{
  "n_kv_head": 4,
  "head_dim": 32,
  "vocab_size": 512,
  "norm_eps": 1e-05,
  "rope_fraction": 1.0,
  "attn_scale": 0.177,
  "init_std_qkv": 0.031,
  "init_std_up": 0.031,
  "init_mimetic": 0.5,
  "decay_shape": "linear",
  "train_tokens": 678500000,
  "dataset": "wikipedia_en"
}
MLP neurons of a small language model. Each row is named by its layer, matrix (gate and up: input weights) and neuron, and shows model dimensions 0-255. Each number is 128 + 32 x the weight over its row's rms, rounded and kept within 0 to 255. Numbers have three digits each. A neuron's up and down rows have the sign that makes its largest values positive.
Before each neuron's rows, "fires on" lists the tokens most often at its 100 highest values on Wikipedia text that the model never trained on.

fires on: ",", " s", " f", "ed", " p", "v"
L7.gate972:158170088160142129094154135151101064069131122140084106127077146150121113164089150118147070139143133166173107130114156113115090129187176122164094024134135096140151127128117118088132059163128095101174098150123139162170163138104041108112114133045089097128086135176174106141173171131108109157152140092110139175075155096061161127134122155137168197149132142116111127138127100143179136101128086131151140080082191124169157157102111155133168159122104107137140119200115174123165171184070075071092108121096098079139172165172137106136137120056184121101125099119156086132117121108096151093177123084107139153133123141146172139147164142076122117157122135130107184205086101108103094185101094151119152079092125119105128133051133134125161079108130112122126128132122129073174126096099089
L7.up972:144185163090148151156114138145072052112154118112131157141118141107116161114162133133085150165162136117090122106150119077179150151129199118171162149158077133139176089098111153101192127125126152127163133163117128110171155082149126144112171158109150090110168101126160154166204140075166172117155165089141152118095122156096103075099079114087160174167094133095117162136128080115198122109099145097104124113169120092152067120119133090119146090123177174136219161135116127157125188110086133177111094139076133113110147158191061138137089153126127126153144150139120101107157097152066097168111132140128128143144108153140160111161133096149145162109081161132076085119184048218068123133095102104179200109132083122152143061082115172157159107101112149122133159062088148120112174110113115

fires on: ","
L5.gate751:171151136058196062176151126110103091115133109066119158143097139117104140158093111099094108114165115120123098142061152148163088106123065117121157153138123123153128092084125074154111101205160113145172140075087142124135197166148098134120098116123146135104035100149103140133128160096149150088080165124122187153090144115105076080215126115096125150162077122151137115138138166150168153084135255163116109080102148120094143158182099099134127128153097134152108120142080096129091119088134164153143096126098212130080159111156153110119102119096177099141142137116101086105146144123088163154167147149110107149098121164188044123142128137164109107162103120106098080106158119098175101150129088141156138140133115147126156176103152151124108095185189149098138127142120179092139138143124159
L5.up751:188173132074178089165145092127099128143089126097105118154133150121092125143107114153115124108128099095042102127142159156143096157173120109170160159187129133146138097132082141155133123160142035133200095135150159099135181121159107127133103148106155095079086104161123133142171125070184116121097089119140167123073115132147093051165152153123117108164109104142163099151083197156137165101132213127121090108109136156104173196171099164164117121140113142181133066161170086119097110093143149115167131098078127141131183116156172172103085070132159087166097176107138053055139126076076155152147116121116102142115170123142066092134157124180153139118151125169155076125138112152135089122139131105138129181086113141112144116065135139089168083143200160144179157102175175117126121146109126

fires on: "1", " ", "-"
L5.gate642:157146150113139124129117146154144121148151124139138080093142182115061106085155050087172063144194151134114095113086173126150092095155113137151135133137138128160110161164120079155142094168079113139158055113130164144086147120072116153083133091149179100073132108109111122069189142130131107156165059092179181120157155128109191118131097121120134179217054150088118105158187111134175121095103073191101083129112127051113174098141084118111103115125113119115148099131127105146133057086140135167097099090113180096121118089178146134080129154131183174084126070093115157138132140094161169087105126170135132175111103123137059130129155158093149191192106137131143155092113104115096095134134150147111140146106187051098139165127110152150125150138095145090121119133134151123089112162125179
L5.up642:172112101157180126129115144103057107103101126138148132125030098139117098124096118141102114098123094075116149158124147109154123145125132133089090216099081139105145208138143095126120137152074163140103096139120135145094081196119121159149152042194106109154141127158113130095149143150069134113182102130156105131173130155068118111147160151131117163133131182088143166142177099116188145139133113180159099083138144130151145125148096070177092098106137143094139133120140110118113099113170099138068168108147182094101032107115139145177086108097128164100112069127157067126082095116115115143110160131114137111159183103117138146156145216071081079183119120133152146130090135100111126204156178131042148056057088127116127135125155142116123168103117130167124130131122071069144125126128143

fires on: "2", "4", "3", "0", "1", "7"
L3.gate197:133101126161132155118069154145105158097226069113109110127142082111099093098144154145111130109124126148121175140134117152081161156176125155082083172152150120187144097148103114138117144132118100114185116120144131162110208116142133116088120168074112122123150108077207124076071206147175191113127146134114087139059156119137144117162159118117184123143110169157140111091135070182158094165104122184170104054119167111115140105111122072128191161151154157093078173122072154143168136137107058094119119162085149121142123133112150067083118133154190133103137115127105112143162142148128142126143180140149098246128136162147149109101148122082097120146119178133139107158090139148141162150161095155167112182146127054056072160117128140124116118153157137146114070119106069158137151128119146
L3.up197:169125089159072199076152110118162124129140056167137112136163183126142142128103088141137109075073151091117203174142117168110125098130201179178101095115179154171135085110106148141036149133150115129052130176123159200127085157164102124120123089114147108131126187119116166120144103118137126134108101118125097135074098150106106225157111167141112123130177175110148149136134105154189128126155096121159151145054073079104136130125082157134191114137092145137080112113131103100140112097128100074151137100137093124153161159099143117107136129147127145077153121096119099128108173076162175135053108126105140109117141142113164124211177152122153093185098155098122142129141197122168137147102083101169111132058079064139107141054125173107118137128082127144115099140122067129124125128134097

fires on: ",", "ud", "he", "1"
L3.gate111:167173112147188108142092106121118146149127081159101113140161098170172129116160168116111102140196067125113115102135135110082150154163141163145124043113173131157089171108119095128178093181133057115220144096205172138143147107132110156136099106126151163103111098134115152093095207103171217124105153094140091177111101109151186103118133102132183131159067141166088140068059113162161126150133131084141106132136123142120145104178150104106161135120139119093100113124154085102182119126109107148098143125142102111162141164101154162138141134092125138145168189096165102137150179141085138095094137163132149113144105098114185085166126142057121206125108081146101132131144082082128116101143035135162108104123150057100121132148116141119127112143121088172137159100076039110148172145109164
L3.up111:130136168097169123140129179178108094139114116068141076129108147141142097128142172154070090113144132060104180121145103133137127147098112145192130119167072097103168083119153180095118084129123105118179194143066168140176118129133088121123123133151119139113103100109135155200143111082090125151119107115121148146103081163132109048084101116076129141109164142148180105078154159151174086138139089174150133126143177138059141097220107127139168146129138160148114088168102139144113200104221155109107117119154124108122142140104094081132073105127151107180158110095135181129167144041121061114098194144071145139129068145141160135158095141156149165146135133093160174102163140058128106139121101149150132166147151158054160196129093129088152157116149130182164090134149138129146114114086141

fires on: "ed", "p", "ld", "ch", "her"
L4.gate667:046142160115114119159134093131138167123146091147067137148165214170110141142135126107089126174149051135173114119166139152134135142082133156116136104089135119151110108143107122178127159121193109128106130180125105153186104132060107128172105188121138124080117095127177106068137093056129111124125138116118170134135139079113206157039104168098129173107134117151091137118148143181159102124139126082159117115130118163139133112155140109106119141124117149084129162114128166110128174114129128170129111170093101170125110173083136139143084105049126147108149160106165149060121144194027104110177146138167100171097114141158074161122098144164117155137162144121042125049104113134169127067138095144166144098073108171157113116195114159124186082178133103090105109095149146173092156150139134
L4.up667:137087162160180113110134161131165141137060133184137137155131160056208196130105091128083116167159134100073153133107106169162156198144117143123099080105118126153100097111156156147083116124137170137074160126085120113143112134120161157125118093105173149069094093168097083142133129153110146173085040142101101168089047123183179138122129154151113131106186139139145183079173125128171123172131118131093145153070098135162121158111213160081183129134107131134147088173128126157181124114135146078088115073148132139157171126087146101182179092130151151085077119140107086151137120074116111119119120126143096149123160161126090111146110139086136164110097154141107083095103164135170093144075112102130157061076110092120141136127100100093092136107083105150050146115092120177154092162064134

fires on: "ing", "7", "6", "9", "8", "0"
L3.gate532:118173143140187173134182113147073125139161135086152146123158105145114110109124097143139085127112066131103038125147148152123112106101082094094172120157091066111097107142075135148191129163119061096164100108165164180130122152154103068138129086090074083114073150165074106077108120100167108083122074175110130124137101150166180077114148145093171163142114120138135155134092134144202128136112158208136098128116139109119092069160112121076141115133180148133116108177149096108211088132134088095118132131162121121104123152190134118113122175089152183142154162149158122114194190075086116157139147124175184159129103160121139141153190131127111200110126132155073119096138101112082198107106078148098122106125046157098177122177153113071123137145140141142141164131133143149120132158148106
L3.up532:158145153139189126084142110107107085156136162103123103103124132104144106162193137130121117129109179163124151167116133115095113140066109136048123148059129108162108145152146085096136138134088153136155039145111130135073129128177180136170073085128148159123129164086121148123162155128110149120176093161185131218114167157131049119171138072070124097118192160094110155109111139153212160106115103140121136177124090098113117162200124164173129142110121127145099034160121080124176156102127137157150150080130133122083112140146125140151146222084172120117112135173133151089141077082088121139141123183123122154166175112137154164157198101125116166168145127149147095154120057155169135134134105133145107158095137072136138116142109119165093091122146060163111130096099093163109162121140058

fires on: "1", "2", "0", "em", "4"
L3.gate740:145122134097142132107109127156082063122217139097093157142103089133113076078174137111135128134124086125128063086122150153153107145167110127139111080111122126120082115105095083165154119131154068137212129057184148185100141138124096133144112125145148117177089116140157173126135197098187182092144164137121135144061151099137168089123161080077217112098116110139145165144124088185145139095103130155060113105120086167153157126167133120132169131153122173108064120080145136159119121123175141118108127109095161131145099105080129090098139170110158176158157143132155111120151152169116158107211155137132133150095120152145161157152108111041147200166073175129120123123083117126073123172105099184139097139158164105124111103149190106064203146126159161138109106100126127178148175130094126
L3.up740:123141163124101153100136130181175163158179088117136119132160127097145154183108164189154137140164139104110177127101086115085145155090166113114101110176136161159130184104174137104133125121109090125137198178103081087113163098167178129114099064078135109104123145084171144181145164186070075139151174126098116115155087128152122173130117060095130188154159117101132097104086095165176162103086092129140106104131141164114137071147106135119118147164156168081043146183101112126087119160082156166151095082157111108152111100120139186174155139178138189113144065144154141095114123091095171104085122125140144101148162117115100055145158120063081151161110180120141166157118138101127149175123123138128075049078114213121077112131105108177119159148178135149085141152107094126157132121120126

fires on: ")", "i", "her", "ed", "ist"
L5.gate242:064146107136157085127170094129142208102118132112126173105131154135110115103113162105159129145135172120139129088118116164102108081116120117094131165072147118141097169155091087157168108152106183096132111152184121116133108084090172118059116132147199150110108104128192152081142131124122058135128085129156145127184168074133182064170128186093088172140101117131160133105146135159123116095144128080082100153090126151168105081103148146108172172137112074123106107157119138176149157100170181153136097200135156111112136127197138122136086134065152101088098123079118133143166163143119103095145129191165145088124084127142105160099090072135077126202120111180117178117089076121095121085144109160146188158095137161086115138087147133226160063151100168156159093132091132149158098136177129
L5.up242:106120164141105138129153192118106116169085122189135144108170150094176178164114162062165138155135139101107112107131106118118092173078177116157058107150161142116109199116157104168208103133087147138124125124090068121141100133158156105095133175138169159116163123142070101136159139118161194106103087111156119173136136142184153152111127118158159153097175126232145123137150182103103072184114117148105084086118125132161095142142177114163110129118107147149187078169144104129090108163115120149126114100173130122112123068093105188155149076135074158133151094159177117096170135124146073157170178188127160076132177110116109172086079097077092142151155139139117168088089124118158098191072129140112171104126088091096107123099123164151167092088133119167178126172112116085122117101127187

fires on: "ation", "age", "ary", "ch", "ment"
L3.gate526:145118109130083078090078125129148072141123103127120117134096089187110064118055144142107166104144134115117127093159095125093089112201135114125095098147118102223166152097150118155167155103130050153161180132129121150178151099124118141100143113107149132115146120067139113077101181103178210114153097072139157124083175168143111124107128077097155126165129125121158099147100106133149112108078157118133127063058153104166134116134168068175197109155118146129131144151125091163103135122114120201064164149079186091128148107123128111090094183111211170124148141087142117169118104168097126181107128181144099137168136148125162131124168105084072144164034165134129145128112133130145094165128064144130099121133120140077137094155090153142078131112099175160140078082099108132116186109140140
L3.up526:137084101113054082128113099154112183108090123176140155108181102194093148129130137197112146163089145125133084114138129101104169198145120197176117127129084120145133115157161149048092133104167207098152096123196153145132156087138080137168130128164078070151143073098111130129112126118197063118092176088110134128156141123102133086062123107148109176098196084188095147126150092125140086117111152098155085101106109156140169127107124145137121106151175148114120123138126100174121156128130116124132181092170241114090160131129130119057132179123111112171124075094068109167119110147144108126115145096128137082129169109110120091153127135116142108125093137109180118129099152085086177113124110107117157136153157185083124107142101116109114125108131117096112098144122162142170118157184012

fires on: "ure", "-", " with", "0", "2", " by"
L3.gate996:115140098095177110102149165128088148150103171141082141137200068152151074052122124126136094109125105130093110117170071110061117137155125109168159099108104179124049145069109098104116134132146075123190191107182137182153155100141078171109137159077136135162109078117189113079095174112154179116180119129151148211159110119146170100099134083123162216157075118148150108084100146164168118161152136169104097134166141089144105103162125099111168126124191121105123099122167133148181150155109107149068091157111093073216100152132126141120121137097133143104123137135156175118128148119096114128129144128160197160092148142087158130157141097157101158101133107186136156142076096119095158090111069190122117123132067122109108137130123123164180093125062128187129137120118095101125145164113102
L3.up996:105167100125128130112163131099137189107082087135128093134193091118104157147148125157127084133155116131120151127121132113087159086125159114179138118135134094118075142078136117152078138126242065131125124104108154157146088130159129152139083078129127103147077148124156078153134146170108119139143175113173157080159147132101153217182132072190025124137107117086177139110142167153138122111127122095138149147111157173149087166113176138121119101131205166127106108093137116182150092164142144105132110133136093122122085152141145164190121145110135129190083158105104115122139103121164138112151128119128159087196192053139149032159125158168121167100165116145078134191160099111102160076110124017114073124167205121143125145153113098132115111103108142095149140120131160124132162147129090

fires on: ",", "at", "al"
L7.gate959:120117103155160130148074116156122131105124085125092134151091105177171162166049173079081164147178128139163136159069116096188129140118065119124087121124075121128097072117153110045195098232114112155126145130198114119144171148149093125083132127119205125057081129126182156079127120123143173090143138112137110143134136065091159129153105174182106110151077153151089112122115098124109103072119160138135099124130101085163107167121103127100135149106195126094145120151097102182094194091108157112055083157159149126102141166160193111096158151123133167146112089075112089122091106087073153148120112148192149135148159157115160131126113135090137125089110112114141133148134122109115084058112139147162194101133080129094138162108124105183105088121126120111120093128086136090177180150145126
L7.up959:142161079103156139106124178110123085116151165079142180109139085129113131144124125108078124100084129050141076133132059156195088111142077116179120152151146140113105171133131128097146058144127096130109161186100138104128154130142124128109136118138126078105102103089159144127141132074176127111113093140148138161142166144079096132174085167092139076142121157145159108182121087082128152127123133091116184145141154136118175119187153089128131143152138124145175123142105113113121148144161069102163090162112158121106125050108088085140093170112153100121187138101102129063153093094099073116165142166131176097067149135197106086141080133196142149076093143122155092094156150231132110112133163111145158135100169152134077091133126067108105099165135137139234178058137164113133063151159124

fires on: ".", "2", "7", "0", "4", "6"
L3.gate313:112119157079187120141154126224125070114185101102127116142115118142086076110144131132146110130132126115077074101126106147067123110155176084160142045102141105140078133108134126179149116131154052140175152103121137126116113145128153109186150108111103078155139176140123123118124185077143182129145095103085121144105098132135087095146107124097178129130120100150166127108124090176204055108150141179079122144125128152120070099176174112151143149096133114090135178152131163140189127135115119129105093144136085154149129127197095138145117124109223195130163165126192117156119119126047121063138142088132134183122127157119117137164147120114107170153148157166071127130094116102061185159137118226169045105118081142152150153174116112120177132167157164148138097109146132129119159106103123
L3.up313:132148115146124182118133123116134123132145115068169077094157129099119150209123162162136084149122130087150202078150171171113193103052143101081119113134103107171108107130127145205135155157124131134113182101107149186107140121198100146175057159109156164106079122103113119183143171202114101109110158159119141149093080172093154145138099155095074101070172164122184115134137137126131082112096093065158174123168051147129170096175123188117101133127161129162127114155116088109131083122098103138156113091173087122136036152095138092149116121201152119120087150146116113108104134129149152071129120113118120092102133133152088125171159141126121173153132111078182112093129119100111106095086126072136067152075142055103186106150166105124161168125152129108136124171158126145147143139081161

fires on: "at", "ain", "ed", "ge", "ear"
L4.gate593:133119169144103116146111127161113139125125134165096127152164168117120189092097130114106096088175106105125121090155193113133120082165126231136090124111020129085141145124138106115169115066140162134094137107170127141125113128143135093126147136090202145101133180105170151087156108152159123130129114118219138103167166143163141200144142167161149197164174108117115192142106120151069103039101148145138065136111092084114125101119128147148159088073128127152151136150157175197196111198135089201116137165165135186117123105154167103059098144140090134099131133185123149122156138164104125147148129107118172078136122154137098144192130103104111157142087071164143139149116079142175176135095078088115139129089096067131127117123137193127077163144086150140126088132107142126133141142134143
L4.up593:094118158089160129124153131071187192136130111132079159153105149103160178105105063124159161077174112120123065130112132160159108142149079129206165167105149131130093116142128119217112120116137171109141137157139104136139139090154107127192137108136167165114038112109150124116083155081197120174090079128116125089087147130206146143113126158116118105102168117104104136136090109143188146088141099123153116155126142116150123117146083109099156152143147094142117122145103139128101139123177141113113123153135186158187147116096123145123127213074178186090126156149116143082132125111148190121119099105110154144141125123094189123190157108220199121103149114106128140067172112059172093157111129155095113192135208122130197152119133128121143085192068095129146151112133129069145175134130107

fires on: "1", "8", " ", " it", "–"
L4.gate754:155147114051096114122123110185164159106144121150120159104138166158158096022154153172121133081153095129133120136088168151128060112139178131147100167109124123161173178091119155143164090186097099116153139117212147141140132131134128161119110136130161106151081176129136149116141188161157217117155158110206130104116107154171138177121115085151108162163147159147179118145093120151142171144135100230127126131113146068092159115166145120124103121162174105143154147089123116075116108184206138120076093035113086123049130098099172085109100133131095188130157129114122120134092129140146103153134137136134184159154123122150143080175147109086083139157071098097131096095104109140085120112096090100069139038175148099112096156127158110111104148177090120101110136119099122122129129140121155
L4.up754:142130158107078103110102164147151103136127033160120076103036104141118168102093138098082166130154152108162177121134069105131136104130110137146083172131120144148142158163126108092146115124144161131066051166115137134098086149050145137115058117203139125111143189142145144159088082084078132118107095091124117172117141184106121181096053076160112151143108160110135152172124133143164121157043136130132157080194123186153161124111177129154096188154116125132091123137146111127119126168196116187113161106183126139110103112092109150084153120190110144141100140134146032155096115128142158137152101087108131098138144084132083149140130153117038119152081127091184170148110200142105124089101162101125171105063140146150156106110133116138137168131107128101147142162148137109131165112162120

fires on: "ation", "ch", ";", "%"
L3.gate934:117139116122146106145140137162101115065134134091102134152086077116050140109106127121081108133120141135120149074113096131115146117169073106095088150090138105178097129152182136110135136117147144118230148142148142152096126155143129145076123106102081173149160212061182090112142175072125157123160096088164155156165169102101113150130120118097097155190098109132115103085101085115124134136055140167131123145124147119156188097142118130178184130119117137134127090112147143138174126141086106125126106060099149145133113094145091084104090170142163169085181071163118100167131095158089171129105148141098128138159111143170138124082077092048107190207072149136153121199078132114117118145150042125135117182155138057091098145078134098109135092119144148097127098093092150154169196133127165
L3.up934:056142073150101154123144106112116134103145097112140148112176156086093136117125126171128108137156139115115106100147102111152139123104134112114081131174119111179093094110137196094117156087133141137161114131099167135144105112161122167136081138107035071111166134109173089145164142137126085106126123106068124119142157091088097072149117110153027144169115083128116095147154107080163102109166109113136082098112124170089151121139096064066110115149121159183161129160061137142075143166142138176132103095219173127125123152145141134094125164067147087130145084109146135176142126157120067144171171025093076154168092103180167110120140181166142164131118142106139183109093164118121131106155172080150162161145136177091127106096091095070061107112123089050111112133129105154112141160180102

fires on: ",", "ord"
L5.gate883:122119099106155152080150105158112104111210107132125122126097171143090133103114095093103164120162134074133114140123143179103075080171126105129090155132051066119084125108124110154153101147113095113108109145125095110104143133108103114101138137157120184132099079086143091092090084106123126099183159137131109102126172113050064096176119174176120134177075143160131178172177086096113120027150210166119071152098147123072151099145155137064159107095108092145152128155080101153161080119111163109135107160085187135115160082160146101142049183149174133104130119148144137144135143138143150128164129121116112126127158156161118108170163087126132128142134067163090143147126144130085105137131144094078129125118187182175129103118164113154112158151226112068176116085061151081121119172124122
L5.up883:121099101069098119101171156194125136107161128065131094124106179170138139127116115071082168105118146082104127161147157142096019130133145152149148187146126099093157115132145134139198117118098089112101143116130144120066162129177080118191160161111141120134074071133051120105089101152185165076150147097153116165140165105060132094148113079119159074119164138118114153154079136138146190115136163144161146148139148163092192119141122092154111099079150084152154094094115139116114144131166073117136126124122151174137137102170098122144128128092096076153162148156118107186119114119105101078205132154110098154151123128133088148060134120135146143092110133103105096109177147098054059113117114141124128138156178137153067121191108097122142096123170170059103122068109194089191116131110139

fires on: "0", "1", "8", "2"
L3.gate348:043084130106159161134129131130098176060159139120125132169102132152123032092133115157111156134090111138144091071133123183032057096101128082110123088051142106108091108126129077176234121165068112124153105152163169155153145115134141110146195153130118091139195132119100100055095177167139136126137092111118166102128161058120159184098103159074143133185118148134090139105132079139150096098082134139145111133117125141145160041154125133132139103105118126154128169125149155163176133169138188154105107138142150130106134185113170139111105184101166190123110177184163106104169103124099169151141127140145142177164153147154137109114160128137112101112111123136118148096077156123079199115100084132123137084139046119103123097109123122165119155130150129147159099131083131160122173110116123
L3.up348:074154097156126133155100161111113116118186055175173130127160143111116112139131149086157113210114094128093128103137131075118148143058105146083097136149126123057111096127142059182127158118132087164178114081081117137079135122169108130113091146153089099110072128125199135079145109118111164130126190146125105118181090117148199112136160104134115162148080150151098138133150097092151075088119058105118129135153106124099060139154137105101149151115181090139140113089124070130156114164144058098186074153159134036145145125141145130077140173127182133160165130167169155100158114142151132113167205176122098163151136129120115150109104169128149143154124192149093128056130082141161103086145131138121073156105186119103117066171172102128138112111133106122158079111147112154106203178141126

fires on: "ain", "ore", "ak", " e", "ire"
L7.gate966:106116128106167135119086108166189208141132102158111169077069168146121133089088147134085158102139111171118103110124161114127079141100066176119113153088092168127113118175114106155133156117138167098106151142182105167123093168191121135091085139144109112156109129140111175075174101083088204160148090081134177148162153136154094125122109149147143125136101141178151128096120059152125105129198105140086123135138152155133128123091150154136161136149152134120048118136056092150092121091110178078118092073152185070080074113111105076124147138106114142115101152083061149119144099111123147157105106187196164137142100183116103117166136084141207168100112073165130095092113161127121178099156107151148115108123089100127108129164169147104094161168190160143092183105174090139153129184086119
L7.up966:166101161136134081146117183222141149135103033098110104100112200084126096141093122134136158155136097119134144121094122140101098173105082113120154116162149168167169105048089151143071144073139140144116149116152113135128061118118167086080137057167123098149110149107123113131178083161150142138126136229099115142199103147099092135158158127132105140124168164119129133184123121141043099132171130145130112124130131145112129165121071162137114119163129158157162167134188138126118027121165118119127092139140099215113105188086125155146132105114089115073149131121103168124180112140179116172131103078123104110156152103140111126129093097169168085164141148106075104109105155137156156150166165169137143126145153155122129080085115154086120101133167135103156173162137083077181102188074104

fires on: "3", "2", "0", "v", "4"
L3.gate6:185113133090126161175031138138132137131167123119130108089161099111140128089152118128108125135101109153104093158096167122105110119140129170071081130145083097102080095184144103173069135145110176097128122122104148137119113157170112143036143222086127122144118183114166133129134154097099166104171140104125172111145115125088110166197140108099207155132159169178185118062091130168085055017125075149137095090149093068102157128156109122096128142149106112133096161155106136112179112126160152079103115135100160136123121148148125078146123166167134162108175137110126118113198173075129146144155128136136136133097142151127166140104117112051116136197117125143058110160115125111129153159124083147102110142122099099145160131101131176144140149197151092144106107145114099075103159220108152
L3.up6:108154107124091116129120084096141151075157027137103170108190164183152131135152110170107103138155106124081140103162107104129172155172160184137097102146075100185122110156135166103093119135105130142197107145128190139135096111142136143122101129090039123142146219113124158132137120141164086125118131085137114146136180132096094129169137178143149138152147130092090144122116133131105136112074123164174157130133123173153172145085085142155128080143097179128181133152099129147193131120098134132108151113210183110075102126171111146110173113199102076110183083113100132158154130084141134154104161111139116126110115075122081147165072173183063132088138153173138156079131116122131103170147130140101110219166112156080146104091136145091163133092129122119202115150183039143147124141161149

fires on: "4", "8", "0", "3", "6", "5"
L3.gate207:045149115146191123220138146130061162134138130155100137133140141165091126138150176123150156142085141193115122149108133138151078085077163143085087105125124097138170085110122130159136098143125160123135133129148120108119132175091110078170093129129080104112142088162126125055148148114156113128140180120103062129150122122090166154166083180164110092122125093086099104109129110180107201158135080109120103127122126181180135079093107086106135119115093131126105183122099120084171109179172195130139193154200099120054092083150175163110152112130137128127160133129109096161112114205139138126151108133174187191135141158114162135085103186181131132094150136069097108107184080101103111105110103114141127135155136057108137118154205146120126191150148196144094099168110113156091155128111134
L3.up207:115138124105157129130104106119075126165121080151134157103223143190117099118138148112145076130094126130088134128154131151134176110070158087150148051162086128068102109086093138142125160157101051140155064149162219156118116207120094090149099161091122075105112174163139112150164122133158114106152106141062146121155114171114131134150154101077148139160130140070112158069087133154131121069136098081159172111176095138153093113168105132069171115109149120116058105091114106132157152107128128175134174114139102085131111178142148110156111113116178119127164110114113096075118117126164139148178097094185154165122187128118083158084150166143149137116182136164143113125115123171135116104156122140135139125004057070143122099192118124153168134150082135177116131120162137183129153152141104

fires on: "er", "c", "at", "v", "d", "h"
L8.gate552:152134120142122091167120120143186083112122130101130152135116118149040076143109111111146121081141124163152144185133167090164072153152097159127131068153130109135110122091108102137117153092158151086109090085153087086110125096136057113071147077057206138165119194140117078143112109096150140087124171099068152118138128084106160143119164096176144107161129114204167093053148085081110108104179126121170152096078157065138127088086135124162120178113088129168137096127113143148115148135058152132100059100164129096157162102194129088130123133112110096164123127100129045131110154089100090101151092137137139166149128231115089165147146123146140145119130127099141122137089120100131148128190127168130082140181117113149097162087093123153133153183123155216102131155096136124151172156134168
L8.up552:095149117152130111182083130142195159097147177137145157116148092117125105172141158162121120155216118126114127101146118157121173135150124090143165123144126089100084163134179127123155117121116151116119106135140110157199151166095151109100129108092118157098135157184135166115151170084117154076104128106137119131148152101138106121193109087100186115153061163156129104154114118094060129139128130164090152124164153157082109110140124141121122145064112084177121125106101135058183120199182060138127131138132133131085158085167158110115121156098163063143173207161088132091180154069081077114153164132118093093124135124129071146202094104140134135076126149131163081134145118146105050103166147138076085122129096060165146150132130091102194084115184044089105139105114114201144110107129098

fires on: "0", "\n", " |\n", "3"
L3.gate713:110181112135147105199099139191095138084163121149130174122141154153156113119134175109133100077123136214090144112148166166113083063166141109101118095149084124151125114096136115135180155119122159076135111120157134158082134165133141098143100170140100090104131167150135073073136113158080196105133136131141111150116168122133159151180117136098051097187132132145142112080127122183152098069134113153156078113116126111127105096105118082078145079104161103150119156132120182151163069135117132081088184157097169101123132147157135061126106143117155142136119117143113073135139107174125154053211162178158238207153093214157140131093101131102121086168111133178161106162097132134111135135135137107124106123072082079128126140114186168104112142138164153155101126121125099164128172136171185
L3.up713:132174164103096128096094117156132133058194094077146083125166123110100071135150150191084092131090131111131196108148101134090185138133171075151129072171083107107107098189138125115068174138093092127171125141114177143089153108129108122174142112064057122066112105129115153168110125148150067106142130093098096154099087143056108128162123082064217152151176108100105149120161119138142079114062128119142128117146108152131196094166109107101155133068076138188154092194115124181146155138186141163131126138100134105141143161146155111136095167214188125123166107127083130143102114075143137156167139111112102172122111140114145158115168146138166103143137170139152172137117144158152127152153138149130096159106100094131163149192113112137128111111134108202186059130145111134145122153156158

fires on: "3", "8", "e", "2", "7", "9"
L4.gate777:135190151115093166195121118127166138121124134150155141076167177188091125081106155159097157117171113099113099112128141076068095126076134147112149138121112150132147130098126144118172089168006110112194089088062186152160114128118123136141142165169094113108157157137131090148090135124210156142134066085180146134089129133108103114111166151124175166187176122131138093164138144146139132137146181106120105106122063130123137110103091205152113135142077129137096134125098135112153163104080154129176088106102128113143160113156134103076093084179135104074187141142087166109129222140099068145081131081207086126131083129137153133141129100091126122135123120180149140089135125153110153147148077190133163106087156149128165151115096131131151092177170072108103126100071101126117184142130166
L4.up777:130128130193147145190072113137104079134146051132129141165104109121147124110146157086179197153085127146152117111123164104099194097088122161096189121150195114095123089151129170146166147153176199132116139151121154086103161130056173090148106189121137093144091075173045114098084109105132099091102162172100064123084147155138099128136188112156167120100126120165135101149159135128123133152142133119212123135165108137120113142154165081083114124151157119143171166137073127139128137158092074146114150149202109129113127147114205205176119110142198132176148151093170092084112162162129112134143145164143187125159157128082125158099153123111150101158108139114083171129145113121126107130116141121101099123142119169126010118150167146144135155156178142146141135073145140176136147078141111

fires on: "2", "1", "7", "9", "5"
L3.gate909:150155183073177150176142093086109129122155116126177122107168119089179120120104098100085104138134122165140126118165152168108124149106152077132134074131135102092080064083139111116179156161146113127145127105102155109126165187135128120149137136157122116154121098156122171133180157117130138121139117187111128176186137108120115164118138135134160180173137110172184099116099126145112046078148138141157100143139079142176146156183099102101138115101114109075076114145136155165141144138126180145115084183226137163144180117159089102173140099141164127149170139131118101108167109099082178063205129135098228174129143152097133158159154138156118121107144112175159124113144147132039150093098073141139102116139072098088096179179167162150179113130140189168078160099143149173133198155097162
L3.up909:139106171153143158101099114091110082122142114090139070089191110068208182187143061114152133100105136055116123120142138122188127131136095128104099118092124121109138085108144137122099116131089132136102119082114114146079141116096136137103152144136151185130121092129119138153095123133140101123144156120094120141152048126175107126152162125176130097131131149105122148093126188154080126146114166121158072103172113133164160210145125159189116134166108136117065113101100081144145101119139095052135128116110157108158182131145116078094201101147049120081121147134081160101101099095090096124127146093099113112131120162118161153193097108131191155084137153056178083138121136213231119164117095142088163177108148120129187113094143122102172195168133105164152148104118077116141109134106186